config.yaml
num_hidden_layers: 16
hidden_size: 320
num_attention_heads: 5
num_key_value_heads: 1
head_dim: 64
intermediate_size: 640
vocab_size: 32000
hidden_act: "swiglu"
norm: "rmsnorm"
norm_place: "pre"
norm_eps: 1e-05
positions: "rope"
rope_theta: 20300.0
rope_fraction: 1.0
qk_norm: false
attn_scale: 0.125
bias: "none"
tie_word_embeddings: false
parallel_block: false
extras: ["capped logits"]
init: "orth"
init_std_qkv: 0.0355
init_std_o: 0.0355
init_std_up: 0.0355
init_std_down: 0.0251
optimizer: "muon_variant"
learning_rate: 0.00705
lr_mult_down: 2.0
beta1: 0.95
lr_head: 0.0148
max_grad_norm: 1.0
warmup_steps: 200
schedule: "wsd"
decay_fraction: 0.773
decay_shape: "cos"
final_lr_fraction: 0.0
batch_tokens: [32768, 65536, 131072]
max_seq_len: 512
doc_mask: true
train_tokens: 359000000
max_steps: 5298
dataset: "wikipedia_en"
MLP neurons of a small language model. Each row is named by its layer, matrix (gate and up: input weights) and neuron, and shows model dimensions 128-255. Each number is 500 + 50 x the weight over its row's rms, rounded and kept within 0 to 999. Numbers have three digits each. A neuron's up and down rows have the sign that makes its largest values positive.
After each neuron's rows, "fires on" lists the tokens most often at its 100 highest values on Wikipedia text that the model never trained on; "fires after" lists the tokens most often just before its 100 highest values on Wikipedia text that the model never trained on.

L8.gate136:489542441581500472519491566534454412566495466490595515456441470534473412519437494482547558572445538462419565446449527444551452473526464587513572515589529566521395510519377493459435604493466385585516511411469450468428397492462544491524564475500414512486500392480421453566461532455565455533469540522501487521502537449570497506350526521474508549482551522503457509560502537567469450492526
L8.up136:527539532413492519607487490499563448567518504501654489475486446512518425509431520602586480528484474506523427536435515446519467519522576488568427557579531474444391435554497462505421540637476505505398514464439470458460587464452540524520581501477477461546469437539499431472449581602460411526505444465473367479466546532510492486574520473423522478492463564469472587606395538532553498495444
fires on: "\n", "com", "|"
fires after: "\n", " |", ".", " ="

L11.gate132:437609459532474463501477497464479424572388403539496542459572488431516504525419434489570472500499526517507476567484493431555516439531606502461506454421435481432497498511540428486468501463544529508514520492576448492517442474523437595559432483505406476638499459546478543495518494528570578476468550384445571514504580488430534490406427594512453498536464541537435533407576497455543461570512
L11.up132:581479505563462482463435508448503456521494481500485509517501476480541534457505463535527503457569585578435407544444515539537530462456483451510470452469464493433476532498509549399532488530518518493594542497599468479448543626527396434478497510457475540541469498578517603452523515456599525521418483477533587450454452479533521408581485443516524492484456500467540457497446435428592452538444
fires on: "\n"
fires after: " |"

L8.gate66:568494556538470474403503477509485444407488436538502372461544544494523504472564527495589344559507462480451559450476592529473538536593480511499616467550456516471561487546446479472482547512486462488425445570487545459523448421428495471472552514423460579518606455497479493471496532519559457506518436481485436451572595539452545518494489549423485457453563553468531526432497498521566514468486
L8.up66:471489472544464592500582481490452513548572458482535518534500554619504465500530558558464452455446549513554533515517606458470594614414498579598456429423504414508576548464501516579527515507543479529488532506484556548566515392510488512467448518472557559532475568465583523399483516548496603484531520576510590490583518560388471514450485524469535478421497374544519532436485415455445550545476
fires on: " as", " that", " most", ",", " of", " among"
fires after: ",", " m", "s", " mi", " km"

L8.gate142:457507505520515539448523520517541419507555447385553489423411428447573622484556505474546468511511511490505435435555532562435509471513510535531514495543564471509566419574518459463554621505514492536508411521532503469473557459444503587517580503429459472496449461503520452521499514664495599473465512539489632514532510492451499559585504537455469425502489530475471442501537605392397476571548
L8.up142:548463544465561424453535544572465510580512495529608529481475536459484465524497597608508491484472438505451481459467503520435455530411506526478405547456469384476517505470439496486453583379460516512504516609521543425541500528588506475497499529467485566451465464539492496538445437534443477561417574490541496435651495521456551509466482555483474487481400391484470421548465507442393465560507
fires on: " which", " to", " as", " with", " what", " that"
fires after: ",", " Due", " due"

L7.gate536:485494541586509426479337576484513574529477390531650501592593514482574597506534501408493507446486438468542452544487436459542493458505489602554453455488540557431528456543574427470482521494488434466533541520489454541512525461497462544391432593550463483616494503417484399483515480451517393445512490470491510472497532565446492427517480619487496529555582492582522453478431460460550495417550
L7.up536:633530501454593451380530458598491454523446475485419509584551443502562556436465521422563487500536483465498584464441571601522507477515504467351558563489477469501510604436541573487517510476480439519475544485396458482512516489462568456523499443487468518398469528536536494393585473406557454457516578379474563528545446511600486498494505503494451496477461472421483532514481398383457479519581
fires on: " "
fires after: " |", ";"

L7.gate2:454489483459503480448572556596388523533543475473483470512458441492510554496565552518517437451492453492382503547490516533440558529462487508463476477605524474443428550518424528522426568524536548448503522529612437452526567477514510538459390386458462510510536521404422476508528516480546475494527442480493506537499463520573420434419472543508379576489514552495496486544503444529516450436528
L7.up2:479581423537514574533539425489633487530533456514553510498461492504441394586517428522443507523490587587596547472513475579561489501529536447413452476523506551559481466521493486486500486522449473598572505567473578515499493495466441541512502499565456475530483503482582431547554484551557538565531519499519530504458493577493480465494524447496580430517535589469530547473492500534439521415530
fires on: " |", ";", " 0"
fires after: " 0", " 1", " |", " 2", " 3", " 7"

L5.gate534:393503461503427538438486624507495495559480485505578450522527397534587508558486449522541510526529451538529484592539433557425582522469537431528482512469417556500512417578418482443496426435351493555519504536516457471486491519488464512495427515545467473485491575442551523474474430557534535429540488465527444452553480517420575456516460518589550588411589500563554550534531422572527471454586
L5.up534:478490544500433529393500561433538426515498535516510444527551535491485614577535339549459563551541570528609557550455498537522633454555457495537631552530447509469583478447472592536476446481486425482513551545527521379462492455506558517558518509481466525468586529418529524498575503451527558437619503526421462523491532504564507473528542559551601599484557470590528467497531492462447463435464
fires on: ",", ":", "-"
fires after: " 2", " 1", " 4", " 0", " 19"

L11.gate300:463522415486554538559476492558559464483521518405526487465590500486511519482421569514489512523549524481579513511525534504468558438530449574409537463482435465475561557483507435433510560497550511484443567419466495419485513517553519562533576459462579512473567487527382580608506493520562478469521408560424599391422475531508360590548440542512467506530606576417448512553509466431498563565494
L11.up300:458479439489456500504498575473630572444565496520506458470539439566477509513539411480531596540567433497513490429520515472547478548518507452542538447514576561527534529490502483502451413514500398534496520461499496526542517511514557607516568615403549524545528563488431498483468481475609516514552512522381511504504466479505512528508526562490510475581559544447529487485526469469426611585514
fires on: " —", " -", " (", " x", "27"
fires after: " |", ";", ":", " 2"

L8.gate594:450566539518458455552539450562492479421652486527445532480513570449456508562418468464546502457430492489520482499434568468494495499508451499508425393487583517543513391568520509455466550553455505526520584522569407574502570483513449522536510496489583570467606430557506510478499430539484575547568504501469448423429461420470514470438474560507529498521500557483494511480462509467471360565497
L8.up594:465453500496499489483520556509529562526465590505485495421527515488486515553484480532485455488601441518488531455502534526556512397481472425448490487542564444595467435427468531558475452436516486528479508541509396529420567509504424496452386457505449464464563489473524447494435455452498566533444504552505503487449467512483478421423427515450503472576409452474500430445451505494452520568465
fires on: "\n"
fires after: " |", " 1994", "---|---|---|---|", " 1987"

L8.gate570:477532527558488416531546589527545630551515485484528500411567541429471509542540497431449503450548524411533496437493541507542513522418527521401544485494489545484532432519565495491500529589505487423482435455539556512458528432511412470485505507491436545520488507488491513572565594486565463492569517502483498461529533465424447535458547560465436521525504588518466557515453535579410480523593
L8.up570:481534489597499488518519587560541480503449503496538510546533453482396412509433447465501446449592459527416534488442536503497485443497440441583478425539535444487592534474437489448598562516468503471506462554482435510441415515495446545496510485577452460506455526531462500550491470421519583542446455430443577417494495444485465458436421406524484495533462448456496523534397507533521501440442
fires on: " |", "\n", "s", ":"
fires after: " ", "\n", " 1994", " Date", "'"

L6.gate64:452576582465516380599562525568463458480446523516484621562555491519559446514495467533456417451416513550489467466505540546458491577512528520505516555521433597536540587645519472471443481531488497433369421500523501485374504478503580556504569540533483591490538409485512545519500495457441542526404400586512537397523546443556533441528434538624558519512406542414513528458468590435499453463460
L6.up64:436527573446461525468491517544527503503477616511412539466478444536467480445550543593492435429497467532488517488438515464535560480490544453531484476531466540454430436513505481448443531525504469502456412548541494541550517458528461453393541434495388509537472364447562476448525571504551502479495552651445461502380596483530461511453466558475505452421513523432503599406534555428527472447498
fires on: "---|---|---|---|", "|---|---|", "|---|---|---|"
fires after: "\n", "|", "|---|", "|---|---|"

L8.gate294:523562525481455491506493454433491386547548415453556521507577513420415546522509485489509524536504539514499450466516556539580478512408464464483476465548582438506494450476466564511430503447463551516520526581546497516569539457496490492511463582406474505563525497529496469525442628492506553405539485545493499498458554464497536459567569512548433495428514503477540520477446402564460454493434
L8.up294:471462513470514476547472466388449474601562535519598522462586514501496501470462457465542551658469509581468447529455476565491532487478547532492532487544485472506575505443535520543393527560520397534598482508532430552425495574525465540518604391495523416543499481546441542498501542551475505492531553513576506418465486422491537517552492417465524482567479640518494612588536504480531541481558
fires on: " ", " with", "=", "\n", " joined", " in"
fires after: "\n", ",", "'"

L11.gate477:467585572493462450527468532466496485507557598419455550402541470405506457476481543457490488466449441540498509532536565505555510499550457466519486512449523567502512471484470530516590552488545499488597494510703548507433510507461556600474579370513440376473542476500442548429608555489562486559608484598394472515490577423450500562442544545458488575485560490442566512483519541533469441520605
L11.up477:506473500500467366510508511534618526525601538545527558499481553526589494461504493495449459476539504576491502504553501480460553465500519489482510441394457471493496518511488462518523443428497528458616547547478526474477433420584513526573520492558519536551597432440550499589539534512492518510451513585601584472513591505493512571454504355463486499429486528440551487485519455440543612558549
fires on: "\n", " ", " then", " later", "He"
fires after: " |", "\n", "---|---|---|---|"

L6.gate75:476558375512503542475414461562483502507432486556463477454692464440463518505559527508495501513489482466481507502532554465453487494451439559565504351588478576505582513583489518486506472465531612445592461430614554437446572508426534550523561451529468471576449473555446493533507530575501523467568545450521475509607520476525490415500499525491447558486517521465518581432490491506489507526532
L6.up75:560509385478529451475424450488472489469525462547495521537525530510519492531474502489450543526444543550486523511544551429506570539505505473513429486457473486496523514480585550470545537477452532429511537490589466519438489458412492518473536429479469433531551537399505413422508498632450483500605481501422544525500529513540569594468563606505384493482563489519549531484466447468501456536412
fires on: "\n", " census"
fires after: " |", ":", "\n"

L4.gate145:548463452434579442480493563530634482471501466510452500551571538558453494503508545523593482499534535533459563526531456423491571464422468516474450535431519585464486483482488559479594431477537426530501506501567447506560540523554452534426474417453404516453519493512592410471517542523344512497497419549465519490598517537556571614489530484455500486461501534388548444454495550457554469511506
L4.up145:504490486375448523495559482527508461548442526583460480520510479555471432566588520544608444466504531439481602509427540382428491500416530552451588534547482426554467510584482446476468475481617430497561442534503504468465523502478493540529427511547502530568521488504518453461522478536424497474427493437576572518407502449500477407495507524489543465501455494362551434420509526537586418495598
fires on: "-", "|", "International", " 1", " co"
fires after: "\n", "hromosome"

L8.gate382:498515544537488442493549498492390512462547413474599465516593486419497585577498564503454568420539571455558433487546541495441441581566466502566499503518496570595446435519503582519517508434457419538463487483561509544475454570550525472463468487487508491441464520530582493528475517460613463487576503498485509523513598526467531551437529598461460487583450503507434486524500472580421526561562
L8.up382:460523505445554521522435504573353552553471503519464490538526582475444596552479479521525433495487441498516522517535517480488545538517583460505484548569508580483497467529593440560384498541595463455495446518474486498521364478503570498490623546464520550515429527433545509492458554517494510497427560583582542559640487521518400548474479584511504531504424413532433524544453394510577534482500
fires on: "|", " |"
fires after: "\n"

L8.gate514:413503501569484533403529630509493571457500418470529449581497517491441529441402499550611563561518549533471467553511508503541467601446476523486544593434538473530457499510495481464472476505439467592545560444509478493430546450478456529476494524488557562539471494560606489493377472503466566483523497417493584529600532480460538563526513416623474512517465477364501441485396415522412523633602
L8.up514:464466441486523514422556554395469521484499473408484453539498466480571514471482468510536488588421482491546566536428432475422534520625547501468500478587529507493574484484585510544444560506547412462511528535529512546453495461431463499404467495575467474533457553416446667518527491431448484495594553552488533414524537542537388563548572511448538568480532465478536500535541513562452463515552
fires on: "|", " was"
fires after: "\n", "\""

L4.gate400:504514405552529442505571541527427552510464541476472521465517462511486568469568508554524433459371353666569556522402406462478527448545501492556533537483449485521492525479519509501560546503462438563486411472524508444436470585501465479517592478525452496455551526514515542551563522543580531508514431486478474493432589485506506428518539525476527578372455359541522581548485413457476489524463
L4.up400:479517548558537453467528404540492496477499617454467476447571423483472511525438534436509512518523560537482578377554438429523533480453462517460460438447468490504496505455482429529399499408474516492416538463476457431467488552635471513450555484557499493496465516456369590463468490513428502505407476422474406474593546555531518579430534530490338434456497529440514487470495438459499508503508
fires on: "s", " Total"
fires after: "'", " \"", "|"

L5.gate135:493482523477534478496523457502510464548456466531437429645533595534384526470529535446504494523484416556524568517568362566570561511455499490570571436581472476502429454489548514457592543451523568494589625475461476535509540533505439551507592495548502521507493514502634533488469572515533504525477544393446556533639487521480492525535497528468501570497506583453487517465508447465473441501648
L5.up135:438540440473524392448441490466577494562412441562433537472542454525487447472480486464469592464500418533579519545376479406473504505442468528500521477518521440424532436599511581459625506481445509485548566586476517465555473497528433431533497538500474533501461495518472490527521449546410509453481590531505497566540487518544533564520451551429534520509437536410561373485574443496507389586545
fires on: "\n", "a", "the", "in", " the"
fires after: ".", " \"", " (", "-", " in"

L7.gate283:478479485455502501479454506528511495578520475428538448495503479480531486510488546471493515449455550549458522463484434535461485520416582418501570467595403462501478408530510559524473482535465593627473406460435520378495387450407536458440488430537416617560489496481456480438483449408526455491569525561514457453518540469517476624446585471572493392471526540457439513547531497544542492447531
L7.up283:518507508518514544492453494478620588453543571478515514435489483486562486521598527478491459458477444506517411498456485491476547460433597518429462441544450522492584614536520497524533499440479549490430588472482509483520446502452457537496497594575494475586546470488545455476370450585415479571504471464490488485492512480502461499481440549499577503511566504547553516429471477468562469431482
fires on: " |", "-"
fires after: " 0", " 1", " 2", " 3", " second"

L10.gate606:482537504492487547544514538511505476460585501475544532528453467520551488566452604470452550606527493457486492558561477476392478469486543461459480445574428453429480522472544433512455416447517470514507516455601524566450514478491527465512480350522540526571529517473516491566552499417528503539551488547508491482553497540582443467488542400461579533462450512332459553489521529480589463497516
L10.up606:414450532463456555478497566549518474569470474510546530561525476529434455489536467464520473545474414504598514496493452589530477487498568466532513443459453520451400501541554519533516447495456526512495470462405537528446421541452479510472445529461491463573506587526514487480560438620510557488540524534512536484536509516503480528607456587373492482578532516447563461478551448368443426428523
fires on: " —", " |", " -", "-"
fires after: ";", " |", " 0"

L5.gate336:606449465432492451508524491520577383500451434546489583574569480457449566480494485513496500512516577522428521511470485483430482461529511527550474527582525583536502440561473507447360482425547470450535508381461449441470504551536475453499520557543435451552536531564447510458474530504506455533488497512481464526420514492562501463529480510475536474446490508471438559490485478485593456490564
L5.up336:414470485463501550403494482532546548535461550557435450502502552629474493539466496518561414555551554531494468410588552450422337496545536502543516405521515508490439535507500549436556498568451536481421493506558525578518472574527469476515554470562562532474424477455556419572500480377547481489431515484552515499476503523504502462443449559483491599508493506535503464466506494512393488471526
fires on: "\n"
fires after: "\n", "-"

L7.gate268:442535610552464605505491602527457530450529516570417506379500549519521425466498548494520476559482502486546472531461478477513506552559425461466439510651514571520546466507550533514417425512602529471532464485466424539393517518534469483474527484487457486548542523474510463450441500644432544498543578492502460539491502520485562512518527401591456415514466536516520471411484478507445463499496
L7.up268:428511510557491468507476595442455529510507536531502436548452486508512446432590435517534437484518432541492506518522523478543557524392450520449535437541496528519495603446490506513521500537483574488453470509593456510540485535522568592452611498529507393477534524537448515461498460487465463479463621499559497480528516553436464482528482569520560497573458495565616461530506489505480397491477
fires on: "|", " this", " that", "-", " |"
fires after: "\n", " Runner", " of"

L8.gate80:525462441466520429596522554572526516526489504561445446527419437444482544549518515606490470515352513526393486520461524411509467520565516544445511508509445506512520528555508428466450548552393464471529480518557474478496427532516526509505506472458492484580530533476495530465447481485533457432511440457446513510524466563499549499486520518544405419510440466457510442513520560584425424439444
L8.up80:528485475503485451492458539516478448480456487532466506496530538501491480420453479516610628468437515467541565511453517528567493627506509532480384501482419550437472472513529511576437554533532472535517500473529465431540482520620496440397534529552457476513467525514557538548492446450605493484419465515566502562499514601530579571520484438509483429511541515513467594578506499545568464479541
fires on: "---|---|---|---|", "s", "|---|---|---|", "|---|", " his"
fires after: "|", "|---|", "\n", "'", "|---|---|", "|---|---|---|"

L5.gate212:496447511516562510532520428547416454474457560499423423468469612567464598524439444484453456534523471461464568435568529516603463467514421568481547502479427509491379523556446522453508490495453502346500663447481481538454442554446503524446517536485433426487465544507589472401541491576517532481528420563516494543561498480547505582465503569536425511436443493507563591511461568424483524390524
L5.up212:519458515542553567553535509501461477512563563479428476528495572487461516557479487452530476502614517534452449403494575502476396545460489462553544505543382496491450554441442562484445505544471538486473528530574470585433531487558544473528529449464459525532430501380546471559553514494548467524522507602575491564570556440593475568441489495445527553479579545569488497592561491524441543442456
fires on: " with", " had", " having", " has", " have"
fires after: ",", " who", " that", " which"

L11.gate212:523485486537449513471568440502502469492597510525566510526520409456515466463503499419556494507496464515503499506517477445520478473607549504477452435476521648554530505440513500511494530524524481493513441489382507492497474459574534511464544504431409553621460549426410401546545445434597567526526465525476515430568544557482516497561554578459563559481493468497584564538484445508596544516573
L11.up212:487514482510564543445583550499483575424471465539510484596434551489508522453437515459470623526496475535565476558459552577556612485444570481417495491433475524452512549467520458545463404550537481541409479464520544596456555423602544502485607559424462556510510546512391488439448540491480537435538490476494481504577530521441551492471518448564477474581471465484540501505425450476514549481546
fires on: " —", ".", ",", " -", ":"
fires after: ";", " |", " U", ":", "i"

L5.gate459:544427503484463474499526427493481466482488499417506569475437582451515509535417418459517516556548475508507596514564535625506535438519389431546484509518455514484465521486547550521434487509564594572446500458608532506413511459495539476490464519599507488602529464486467418556508579466563522502442485471515669414508550535532512541518502559516522570548466536488480462492465463376516513355511
L5.up459:495460453460544427566524461513459458634525586445436522442633528598542465486574462478454499515500442472546592429507529552430496540517409508526540403544516530484477514509496541566605465468510499530529469530515441506476399383460448492451495519551425506530461427527584488501634601554508519516539587520533486471491541513576480424530484500473492501488443478520552473402501429441511503463511
fires on: "–19", "\"", " She", "\n", "He", " He"
fires after: "\n", "."

L13.gate366:565502531556519467506512494524438495494486415501588529477421355499529414552453438541489535507496538508488530495443425565476406516573595504478485491474485519476479447599510503527402455530560458436540514501465522512549436524433574495531486527417488485587556512473487529490524478544616530480580426610489437449580534441465468436510436532480428518469567536427467508485542410486462426451528
L13.up366:462393555469457528487529543450623632440561456454443508475501570470503456505449525430562587509495477509590500506546518446369489477450581518470489539445502415490387551496452419461482516479484483557497615536490517554555462444464505548467607519481496547466422567506543433393519460393548511534466535491489416511547509569573507612521568527556514485493473495497478474428494527497570516452583
fires on: " October", " March", " July", " February", " January", " September"
fires after: " on", " |", "On", " On", ":"

L11.gate249:430438554527466483515491465559527567548502470419531587553511439508496560598552511461478526550443472523517457529462385536574540441452473511555499452484466435626474482538455430484402474464605481431574521557472503544450532519518472453419542459434562459524527534489562462585486420543486480540524465494467482484499446542513550471499443481529559486586506529430517480434558390528550462489542
L11.up249:562481436469473513459604543408438551471578463491585559531382443495413490524511533466498504537483501466431502548488432430457524453553448584526452480508477458513438474521513494498484414484489402505507605388475481450511468448516436434401451495471430458416520414534503472491424487457516497500465604451491514420534517535454537537478478477505528500413502538521509536458432499570594447469502
fires on: " January", " September", " February", " December", " July", " October"
fires after: " on", "On", " On", " |", ":"

L2.gate349:507472481472533555572456456475458427447505564497512446548509464531429555450582450513498505505465508523518424554532549542490510464538549423541495530514502541478457527526435492505569557522420485549432514463578419508478475586493493586526485526606422517521540518449552524526483503534610476347436472412552530537425536421438589463456470535489501473519481532573460573407514457464497407457572
L2.up349:430469568475460441542523447497586516549495520477496492461447413559630427479500426552610521580430507569512512425380537485454460488469505494482508512496518464469476541617544512514436602488556418529530500437421425447503431434508512505490445498539455483459562475518524569507410477489555435478527483537419513451516605531521464439509443571478431535551467451524452465547474483500496497463516
fires on: " He", " She", "He", " gr"
fires after: ".", "\n"

L7.gate121:545509422498591447453555560503402451483486403504421499614548403411438523521417468509592541537530546397559526429436450476492497549575567565484536483552490652525456445476460497405513459515478502461511522410580529581422516465475543555502576445498486422495484500499468523537515444500543490578495489476568570536478557511499531399531540520548495458510435493522483410547463516491514501456507
L7.up121:512598440528464520522499582458501405589460440455455549513517442535518431509509480621500492482574596499539492523491507484549552536579518516478530536594508534519471564444375555432495470511473571499489449553525461480498511485501594494563493435506589468525479495531493507516451404484458490477545577504560571533556595458486500420478504438470521461505452565443463416458545492474466541495410
fires on: "\n"
fires after: "\n"

L6.gate411:477468529449570465480445489413572430428498431517456450409452451507482605467479553542507508492418623575438494486579506458455461487527462558522483505543537513520517529527472475482482463488482625526589592520490517489538500533426510539656530581517508426583522463410485495400438582502508575474529471428533431521460519394468516460550498475601444537442497504481508505479423452467511518526488
L6.up411:585546529435547499537531473443428511440534433465422541469463505471414612472515478642479514433425475452462444521507521435503540521550489537562496533542405489585474478467544489497488529563441545473520541509507537518562498507409573465613462474554524411504492550412518489479499514514525533538480534530542519542552461554459498530476465489445518501487469601482438551587595595576603589561462
fires on: " with", " while", " the", " top"
fires after: ","

L7.gate605:512482519576568458545468514530460607476579439511588543446522511582540624446559500524553412575486516563461491408472530424534417493477506489421431535507455490522412516484472481486467549493543483480491584467465415513398469540454417495495587475439621463617508504470450426551494502517544384454453544457580461509468450513479534514532554485561471437461460568479556595500521484566496523446455
L7.up605:580599509496475472559500460417508516429569468536460584533512397521443515468568570451506589444594479507435526550467494467528533451510484458507407526500514507489444439546574556549572508480542530457582522530510528506542546551471486480536474541552444409441524423482552509460600520487547495489523510379562577570512447466463563524531580475479476471477602364533446545485438591502631415497389
fires on: " |", " this", " the", "a", "as", " This"
fires after: " ", ",", " (", ".", " and"

L5.gate249:417463541505622612442504601501498551557482425547537495486560472500458525499509483480478574471454480458527508522533499453518460551553585615555511599476406555516469545514402444566514548454547471515476529483530480456567513550437480459422535532567527505471550472439551406488548547477473547490470580507578470517573570506406504548513512537435494553602554605492464398558588496565555403441565
L5.up249:582430534477528501522503514507467437424501450460394454480471447617487516506471514542577475495464495448523625417413588444453515542459483528511499510449495440441435524463453549456445437546330475444482439463501368419506498478474533536512507519569378421494483557527541552518521452496500533439548519494520493430539487545458432511505525424452422537495563585496526500398497477512482514581489
fires on: " and", " with", "but", " as"
fires after: ",", "),", "\",", " (", ";", ")"

L11.gate170:442500539510520471515488552535546481542500457461566448542554543473528458501492505502495461512425553439493618527469462519461535515501570482604493539503492443486382411528575492515614509492454511489540466558463500543549539578489493650418475573561480544487495518467505550424461488518476555534453471602543546481554504488435489476386485462447360504501519537425410510474444569465568561535481
L11.up170:522521443516528555500519496480446538482459471434495474461482452488488552576549507466485451572509494486569503572411514417574495425461499524545487476567502479420581437578512511454527432515546372534493531489517369577513387507491519551419538550541479390451475475454544502450517437615509503480410502481515436421493388529576464486495552470478450396517481501457500591468484498471516507499539
fires on: " as", "-", " |", "|"
fires after: "\n", ",", " high", ")"

L5.gate456:566423538515620453449474515498507508506605462496442525453468497565595551495474476512464502518547542617466491455565466464496540557487464518488511521574577493523499490574558595565440475475573555538489551487525554461518490586467542523444485493485481457568493479500484290559535535486463523376553412395457537491598492421615524485491524445551538482548495536400604526475556472523507472599436
L5.up456:605554507424547408540485568524560554513489497494492492483460545537521470481506553471488498512434482508495433460527493468412427476431494405446519488504482526488527457490457536520491468551469589567502559440489523471546534527448536506516496445510501521532549550514450483505495418649534484555576493468504549449441499440408418495535531482604578467489486572459594502434516451433608487436458
fires on: " a", " an", " the", " Short", " short", " full"
fires after: " is", " was", ","

L10.gate329:537554462460493411537580621585472469499497538515556489468587471526454470544537565524589525475442451489465562445502551543501530560513479541519526442495526574520538425548442526434490543504587489507525465446533506494481380515444584374439438510525497556484453439561412522496481478576538502466473511421508465427512498446534495544436615479496455542522568554445514541516367410493390485503479
L10.up329:498504507524525465553517575474478534545509529686488517513521493581520435494453501564498550465541506504498480447625445511485484539500601548475460495607587510514527531535482531470494662540507462472478391440501527390424507548490529472501536574536570503470454504504489444554513460490488493371476495521536471468448538494507479501481456571493544468607566539582492503587570485516509379602432
fires on: "-", " |", ",", " a", "|"
fires after: "\n", "|", " is", " ", "-"

L6.gate526:497458511474468504532475550419501493508547559498440495446487428510511488476494497435398434524502472438545461348497450488463551435531455458483499485423534502573464550589457467560567526518481596514393456437677568409435494460484458471479461497487475455561454462556453439424547568465526484513461497547570500497424603492558445543458471531458554530435461523484373494361468500509556452513550
L6.up526:444450433567389562491469505498365495438552518517483485418591517452465508539526457506496418547499543556436364519532539430432463552532458491476471453465469473601523520506521546466539464419450550437476410520554577580476533556486542502513459507615585461527527379465566420579541555522407562517403485558503503499417517522568469485524495588499498500514363509451460513443452548419526509490449
fires on: "He", " U", " He", "E", "U", " he"
fires after: "\n", ".", " \"", "-", "|"

L13.gate282:558452431509550530470478471479496576549529468509450465426419522509531532536529564517540552412511453556501537544561426478526484559455462477506520535456573524564513502515510554450542483546491567574501507527536575531487433508648423493495444507361494469509514513491515580430561478492450468486505585537580533370555483440505429501536441583467573552483496534514484533450454455583515503538432
L13.up282:537506526473473478418510512492413522474438548586525534457564616565527566479544491506446557552427418467465547550584404531540511537495467597470504543512464446474518424495540552530494425419464508476567445482527568514458522464435584521582531500452527444447526466399475481500475494626460457396525535541546537512469480474458577394524570449554438539408465582592425481535438483619525485572440
fires on: ":", ",", " 8", " 9", " 4"
fires after: " |", " 2", " 4", " 1"

L11.gate637:469444523491513548427481601381463593494472423458499504465567509544547529545500497504588418507583521407592406571494445483443486566459502582567487554499461466532519541468512489480433500497538562456477442566505553506445487542564454544507519465572456517570459450539535468549452466565445484505444525692493536416492520515543471528531575520577452533502453433511533321475464411434512445630488
L11.up637:493424649520505492593496494459489561425490445394501481519478472474489487421529535502540484492498533515512555528456523446448494577547605527413432448554489594450515471572522541436494466512465503425560641447521460533594426518513487564480516450473468545640564558542475561426452509557444461470568523620480485501508500539527525513543521485596529469594494481468488499520471506491430478487453
fires on: "|", " |"
fires after: "\n"